python train.py --num_attention_heads=6 --head_dim=32 --norm_place="pre" --positions="learned" --attn_scale=0.177 --bias="all" --parallel_block=false --init="trunc" --lr_mult_qkv=0.5 --beta1=0.9 --max_grad_norm=1.0 --warmup_steps=392 --final_lr_fraction=0.1 --max_seq_len=512 --doc_mask=true
MLP neurons of a small language model. Each row is named by its layer, matrix (up: input weights; down: output weights) and neuron, and shows model dimensions 0-191. Each number is 128 + 32 x the weight over its row's rms, rounded and kept within 0 to 255. Numbers have three digits each.
After each neuron's rows, "fires on" lists the tokens most often at its 100 highest values on Wikipedia text that the model never trained on; "fires after" lists the tokens most often just before its 100 highest values on Wikipedia text that the model never trained on.

L13.up1368:098102118115164163108105117097144145076183111164171152124096111158116178184073166077192116133174147153138122181164131122129102140060188110128192070129163166145126122059052151136108160105171049162096119166157158140134106125121152130144162138168118126102136075099132107163065163163138141110116110089119138157162137140093094139121104112133110104167074143125084167134119129094174102105059086119128098102103102186109125121102102188141152123125182127126064148143186162113125120155121125127129129116088071077096140105076157075181127171105084177083091122174163082126141127102116097129
L13.down1368:204134157132115102125115052104109127143109111154125191105146114109054122143085101116118187163172106117093163102132168144093107168206164141122174153115105160192145115146154082127160136118095203155126093125110115127121133145052121122147089123094125237108104155139156138174141124071086104135124180144093142111121090096180151073112144086161176122132136151166148150145074135167063125142144125124131182161136147127076094108129177117108170152178114086139141143117155120087103102089077163147118122142119105131059100150153057183112134123105103175134153104148068121125096131146120186130
fires on: "ol", "ex", "og", "igh", "it", "re"
fires after: "n", "r", "t", "R", "l", "f"

L6.up420:142130094083100187125122150110115096129087219112126153122138113154153134107149170115123091132078134146106162110119141088099058143136097101087170115084089140073074104177108116156180129149148090156113144167207190110196147113137111131114132132113063149166105153135149169156122100160135172146131170107102065170126122080133123138142089089113161094146159142116142127109171134107153127124103137060148081104118140137134129117135157131131160128160099144137133091137182085138219099095131102080158114122164123072080093154054175176119048069120093172190135154165124083138107130178106139106
L6.down420:138133160129167089085158114139124157100131135077134097140122132111115221082164155183099131186126143161176100139083155096127180124129092130123101091125127091051041096187124142079110173103125088167152133135098075106078083111128134095208076147156099133081154111111191147094103089122146155176110068174134129147131120081143117129144117127173157123123148125163123147160056087167144097129067145134099110107200136150122130125195083133122103122126156146079166117089165118061146152153166115057162131158169153123150077122142177140125149132125134078180108116133145149087143123118119140115
fires on: ". ", "| "
fires after: "o", "S", "\n\n", ". ", "c"

L3.up1220:151056113134129097151117079068166122099073129133129159128152150123148120111138110148164141101072129119105103163135173162168107129176084070111086152136104111087135196108119175127140193081165066208114141173146194072123139121141125097141144129098099121089034126073150140178115176136124148106132107090116158172113119140075134216178149179111155120122066154102151131139134110116146084145184150142082090073139129172115078094145101139112125096128108136083152179151122076124167122136133144066176124140104134114122159190130198144105142129087119095088138106148084131155135155126131108158
L3.down1220:110128110170149123085134117063154120099135089201150103132120111149112151113168169093162167108122083187101115131121098112113142131097110163131102103126137121115128088189109173165149185075142110159055169136117221146082149105114108127109121147144093120047151133109192128100054145123115125122102146092088135120086147113048091116057165106079158109148105082071179120148143094156117122149139170199093091070190128133146135121159118179153126190160155114081161114128102135115135132102116137092106153060111128145172124170153157110105162166107109126140157101172149185127099137120173114081
fires on: "\n\n", "als ", "ent ", "==", "or ", "out "
fires after: "|", "o", "\n\n"

L6.up1495:161078122128106149155141153107100140136055145135130109157123158091121106171172140159196103117085128136151099112092166110104109135147111134087133133115096168056088120113097150163141140112138108158032145148146181133149170122157080175168153153094111151132133129141105145136127097146144135178144177114116108179133122130034108193106136125088173120145151150118099127146148118126166123121089106109159130082112195111047093109109128126099153101151129127104181119046144028151189134152165121134156095165165117131112093146110185144123067090109055171126124120107119099094133083156166209159
L6.down1495:135165123105162104148088164115129131160115111138077109170168087090054119179128120168082128145184146169059152124142132137091153157156086073158124137124094112152071094119153175120133155090107158115108041089151155132164104157100154105131087140112116175113138109072155158085133150135138173181144112152150139147150133120135156126147085109141178126100189189138049121096127112160065149128135084083151124195102121187078134127093073140134149111085160147136144135104155110141134156125196166115150158125161095136030104177201084120166145126077119136124120147140120144106115164089154103078
fires on: "|", "Par", "\n\n"
fires after: "| ", "0 ", " ", "% "

L13.up1134:082093135083141112155180152140098132090069154136147078131093131100107139171105147145188109126149098141124101179207191101096091144186167074117077098104153144138040121136138188156119113120138100151098100155188112106114141135172169154158079165143088135186124115095105089182088164147107146130146079122123113160136144075104059100104091109137130173145127196126147121162137193194125089172127121129131123121138179118093102067140120171108145091095133119148107130090168111121174079108145138084136119126145141149080078144148129141175066131093096119115121108144134182098137109171062091161
L13.down1134:113172124099123066087137158124139109099087133142154127167106105160147088161094070138070173119137115063096112157104088128157114122102142138088144144106150167074190154138125114163156180146108154180100163155121144203130122139066122169185179097107053120117103176160178164132160154107121098163106166113192104149103109179149148150128145138150159123176138142123188108072116150193145040122115119111116129179063124153127066102132106090106120112150116151063184110125161129082120097141121129158146106118078071142098092100149082101086162131119165102108127124173163100134193142156127160127
fires on: "C", "vi", "ear", "ol", "en", "in "
fires after: "R", "r", "pre", "n", "W", "Y"

L13.up1438:136174181185129114058167122082136126113112122194205148119079119136152084140156200056139140132151139155156182094130172080078177159105152104121152098114134107172110088152117150099128107058167074155151130173154107091145146104136167128119114088133110136085118127100095157149104108194141130118165109087112089132128195086119113140185162137126154125123092099082087115145116144151152151097113099101210201093201165096152172114116126124153113127136132120151097118178147105066169145085143159127126120176120137131072090157092148155126100159084145098090094105104092083084158166141143120124
L13.down1438:144179162123137182130122120182148143140186118133115122159137145134111135130098070132149105152100116078133120132121151161131100097096095067207066148141186169086127130125155120198087146149064104098090158100164141153098100112155119177142115119150111113098144117148141154165138197070127118081078159155170141123067104126138160123160106122159141119127149090104109120142137115111121135158119161161071111174078111102102036146076116113087227122205119137106123126090120111181102122083116113186089146123144109140106219129123133157062141121170119140091177125141104101087151104161119149066
fires on: "b", "v", "le", "g", "leg", "for"
fires after: "er", "ol", "ar", "per", "Mar", "il"

L13.up1063:155122154132105185099130157074144117067146106145186105164085159134155143139118157087090120171103084082141196125173119078190097164169127128079071147138131130111171141152088116128130094136103083109161093128142158146148106062111113076118107107113099098096128121103135140088135128149207133120090139103119137174165187085113152147167082125121126136165165159128163142188140086139142121154166120079114158075158106133150191057066183188137142148169128139095090143154116098090178125047127119117116129097150086124058080157069129170179111110107131135119138142164127147083159147182145149110
L13.down1063:134077134175116132118139135136151211157200123146107093149086080172102172119204080069118128104107132160177125143119120203154139119129126089186169092116120077138116136130147107167190091134114094106178146178123123130140096145117117083136113085122105158174093130067113150122162160149097125133161147110095137108160163118110148080126143116148128127134133098127073167091126115166125161125085163179190173151120115120037054198134138088117111121150125128148148117086101110119122134111109097195090176106058095043149133122148143108116092113177129124107177143145120110132132036129137125097
fires on: "or", "D", "th", "ec", "a", "rig"
fires after: ". ", "o", "B", "Ge", "O", "e"

L6.up890:123108105161113172137095106120148115128134188103117132120146134148149107119113153114191038154069162123134166032123166120097084140111099133097117158109078151086100145140121122145110162154190062138107137148124136091169123159154084163099115162067085121130126131114103166109131073132138219168121164098081083135071133120087150180125110142081134126183188144120091133153106160119148090126129146047145180113156132103120190110076094108116129136142121118135151172126161031118177109118159106102156081121120136096096100136080145148138115099153092188156148116151082088110111107179174164151
L6.down890:106120207102208141120134157147182158082105097057120105127065154135105130187126138117092142094153113161082109156122137042105157132167105167145139128112114131102117120167116080154091100098123153121172152077105133167126078142110166194165144134145116139122118135086164092116115162137102078117183104124150200175171123126125147128137121123112096139107134175146082156131073144131161125127066158124180096123130151164121162109132172156128121094106127157133134158123184116112142122077109155067092180139135135135019112118146112132115093207116145164105091087127085077091182092082122125065
fires on: "|", "| ", ". ", "= "
fires after: "\n\n", " ", "| ", "0 ", "o", "3 "

L13.up927:109148154056106126073129144125181106134194109122091154133104195098122113114120100136126132166154146126165151164147144179144107123074109149113140089146137078156135160099094140089133194160174108120126114157162103159138163066064132127113119098113126177085095101104152184176148168201117141144148168064170111127085106200109071186188101095111106108136114133082110116107087082151152108144123134152115174092161138141077104137110110125124149125210198169094111111137135132163140126138143119116117105162137069102167154130056161112154146132097104080160056110142127124051161076141104133126
L13.down927:128099106148113167100082162086074090146082104103150121099100175097113132091150097140160168166155140168103056054144128069123145078214153152105128149135150147114083159108140134132093108159113209133087183179093099129101139138146190159162137112181128155141082127185126116109153118118105086141111129105051134085176115109163140152144125122143136165059100116196106172162158158113114138119119166146179158182131068150156106094134073152090154130082137055115146135135124089116108103134152129137184118104172161079069123110114163084094097138127160130123160164175089101135157122153163142114
fires on: "el", "ann", "ol", "ri", "og", "tim"
fires after: "t", "th", "s", "T", "e"

L13.up1475:147184142105140151080140133121159050117132124168135175099103168151159114170149155125104091131130129123137110108103104107121158147112100071094147080161117143151142167131081173160129107075155065158202106136131050192093123144100113095078122128102125135130195104115077183163115139123149165131106147149156156135161147154134099131201173124032116155103149100100114141129119134120128101101126057160116109103147181116127144115157175070165162156131119104114113172066116133051083091074143153087131145116122116072084101156097104170169082165103152087145169095125132114120159168130196102166
L13.down1475:059186086084141145150115188127109186128149174117076113137111098118092126143055137106203119138124070109109202160168178123129117100088115187136180086116157126132154140052132101141136151122112143129107175122108123159075196131157110099135148138160131098132137149117124105096175157093124109131122114101113104112151119083138123127131161121202250138120150068078173163118176130157117160096100143128075094149108110164077159139146113179099166113095111104122151040110117141191121125106116148117193132147131141123092169136155102140096155112138091107105113122144076155086171119168111124142
fires on: "==", "c", "ri", "v", "l"
fires after: "er", "ar", "as", "Mar", "fe", "g"

L10.up91:095149117105110133162077173148097114159119108157166113108154138112086111133070136164113116140145195061128127179172101161201071149118154098117120091128195127119157153126116098114157127062092123108122144094139151130144099108127185144169132096118108163147111148078128078082124107175188140128149092109192113119188092174126060135141087148138086153140157102096156174120130142139156099163146128130053103166185144159149103100109131128103125080127068173124082120090100149108194101206103161079117163164147092115196082098165149128117141094161153152095117140127132102064108166187099106117
L10.down91:163102126118049122122131114119100160134083168134105090152135120185119142109157176132162091125103087151162158119092102089083119139130105133105100150105083130163111090122103120123135161149147146132093159194134077108135187078111103133142082165120108094160117135179133050124134153100123118123129176123089120178107159123095110082129145115071165166087160140145066127185107139074135137104086138137184198120112135124074176082218104173127114126206140113117162187123128108138063147096184118135136045119121184138137138132121176157149099216114123139121135159161111169165133066121105097137
fires on: "am", "in", "ing ", "ic", "t ", "e"
fires after: "se", "serv", "cont", "st", "R"

L10.up667:155162201102135139148149136107151072123119144092124163059156112169122181144088144117096100164121133146089096114118162149143076167203140157094136169133133129133140154098163134151069126131165119148140108116196118130114163075118074129102112150112082158088083130118114163138130133168101165107080122072123080094156132129099105173113081072089161110150144050154117070137180179093153101126122097145144157153133131097114185106060154136082142137109141043145179167160137139100153085137178164110119096055091120051152127165096153105126107075127108164166173137118109063147161116131105119136
L10.down667:093113112173115106160102109132160109130163151145123100100140132116108106110117091097087131141143218075162221167133105081151136144113128117151132138108117176129162137134105119082162109101083080074087161131161136173147100126117151127094105146162161072201127063096154067142145167102102149105157119148198162158130150161167096110153131152121071157125077161127094092147126157146144193128123129153075093114121124188196180105114129086111113117157143149132091083112162106151117098073064086104107099089115154163129102125072151155191181140074150175151085136131137095078191129109129151159
fires on: "p", "om", "s", "re", "K", "B"
fires after: "\n", "was ", "pr", "is ", ", ", ". "

L3.up290:130176069070119094125088182118178144107100168058133178096076119073131156122153142103148207145131095122201140157140197111161131118133148171096134152092164113126154124126110150139062096097155097065161113171175154111096119137124189186104135102196121131174130110139113140171120105104094129124119170178188146122053137137136116171119071128153156104103135123140196118170129078113122145130137114156072130151179148041148105131082146064146147151081111134123151129106103138121140131099073143095154111165079139099138154141187147117167107143132097161110163095076111083091119106144131127148
L3.down290:127074159182145173123140036162072116143151079203115075166151133174137106135099118138113064103125154142057108085131059139082121152124114070139128121155100133147110138141151121125200179159094171183076151074077125145174140140125075069162106151046140119097124138121130111112135159145162111129141106082053113152195104117107142081146170120119095143161099142120059135097135161134130108125103153104175105098070121190104137116159097169105123112163149115121128114148144118143110132163156113159098130072166130180107111101077098129089149097123146112155084155184143176160131147100127124103
fires on: "sion", "ce ", "would "
fires after: "es", "is", "ver", "our", "er"

L10.up1279:141084130122150132103094101114146098089122190129209091151082166102147172092140162090169072123147117190141118165123182138175098087127117059082186120139083096154116190116114090051123154144085110140128111201130168141131182163094099126108114134187133135051150084112169114116099071149074161111105179095097151157110152162131033139147127127108122120149130168129155047125118103126157142128089109085136118110114155155142096135137129122152115091177131114101175123128155131122125164130100085162148122160150130082079150176149180097142102149114125162140061149142140120131179133139066165134
L10.down1279:091203184127119111155094095160105171114096125110093135127180100160173020221114088149146171115182136161156132149142113073144121153109129172106137125118152167077119082124142118117152121139178125141083109130096162154122118133108162115123115166138116141179063145130039199126139124137124156157163131139120072173140136135108187125168154120113121132094161098147095139066118138127185159131116152132124139117144157132111123153143129075154052182128041096126107183120068092104114118100112165107079132093135180143153109097140118132076106117129150106150154168085143137113105068137155060107
fires on: "el", "re", "er", "opul", "v"
fires after: "T", "I", "t", "N", "p", "P"